Part of a small language model's weights.
Size: 2 heads of 128, 10.2M parameters.
MLP neurons of a small language model. Each row is named by its layer, matrix (down: output weights) and neuron, and shows model dimensions 96-191. Each number is 500 + 40 x the weight over its row's rms, rounded and kept within 0 to 999. Numbers have three digits each.
After each neuron's rows, "fires before" lists the tokens most often just after its 100 highest values on Wikipedia text that the model never trained on.

L6.down639:504459530475484566493507426498563526457531538418472437567471490523499465532543492517502529503431486461505503445554480530541546595485485502490488403462527535451503522521502550500517553424565480543445469488519410512483512493521509532485525503471565487525466525552487485522489577507502507478
fires before: "fore", "a", "ame", "ing", "gan", "om"

L6.down66:529533524563455415490479380462521502559455547529473494573522605542491480475520554549504455516510451496522519468492448475451483479513533567444520584547439534470514525522484477515499486506498509447452452482527531446498505451465461456538465524508547460488481412398500543564522427487513541533
fires before: " |", ",", "|", "}", "F", "old"

L2.down260:486491447472501493438541520471441520530501501428527524543564465459529456486541466518581507524548535499561473450550465498495486504523502496463486484564507527468483537470546506528544544460491452478474566465439506516506563559491507520556437510517555533546536504523492525463442465523441521470
fires before: "m", "v", "ot", "t", "p"

L6.down420:465557506482584531462484453459531519521510553539528525464466488495483578527494475507477530502521541500484481504449493521467498476434530524462411495459491505551486536465527505551501458470532476522469485548487557508537477582544550408518500465473499512515442564560488529463491500393546421485
fires before: "p", "m", "or", "re", "ore"

L6.down342:437469559458539493496537480531426520592516533517558515482517477473480521492495478465490488500507495529477512485540566507478527527475522520524442497534466504509466513443520507510452454574498459534466511423502484598580504555593499558489520514543473494593451582547507474477518534512463423512
fires before: "oin", "ear", "st", "l", "ro", "our"

L2.down187:491542480458521490426438455516510474502510511441439538519543489528469492581542487483481523474505509498497566494532499560474461460458471439526516484555453514519546462481472523494508551444513516522457547491445583565518501471485551483484496444556565509471490555464436596521465502505445517512
fires before: "ach", "ord", "-", "op", "cess", "ial"

L6.down410:520479514479533463527467503484429522471565496472460483472488523475498501446542459592520557463558465483454438576533478529467489485535493589525526572476536461446534490582594490438583513461540609471507423528569494574534503520468505445464524410512495516419497489424502499446424525489451500462
fires before: "t", "8", "p", "y", "as", "4"

L6.down1006:540500537539538444510512494532533419533519458536537504508463485536558514506422490483498452513443524562512498501499556451582509541543469462460471488523445480504486546548467512436471469527476474492534471508509429546468473504563505523470489564496569569512442552410487375445480571461485474561
fires before: "ly", "le", " to", " by", " with"

L6.down704:551463459501508524468497503527491531482496489500455537535451546580493528434504589524476514478525508600451454485470524529492460515496502534510495539452515464516584523522510419534473571491435547532537471488475447583589560490531519450474495435518546552521468523475486661490552490500474523536
fires before: "i", "a", "an", "ur", "as", "ar"

L6.down85:420465522490504482465560552549573505467508490500546515502479479568514452469454526505498463515522420453476457517465552468478545505565476477539414556424564488519516527532528552481612486513496525539489502466522518463502512474525562426474458586529526572470473527560510546516483461526470486572
fires before: "01", "00", "02", "000", "nd", ","

L6.down852:551588525485464512488492458493568460379481537519463508451539472518498591476515477481464501516544531531475481538500449511518527515463498492545513407477503513542529504566519514490484498449554520497543514513580455558495485519526576560593458458464457475571477455499575574556498536505469472506
fires before: "ade", "ov", "ake", "ar", "od"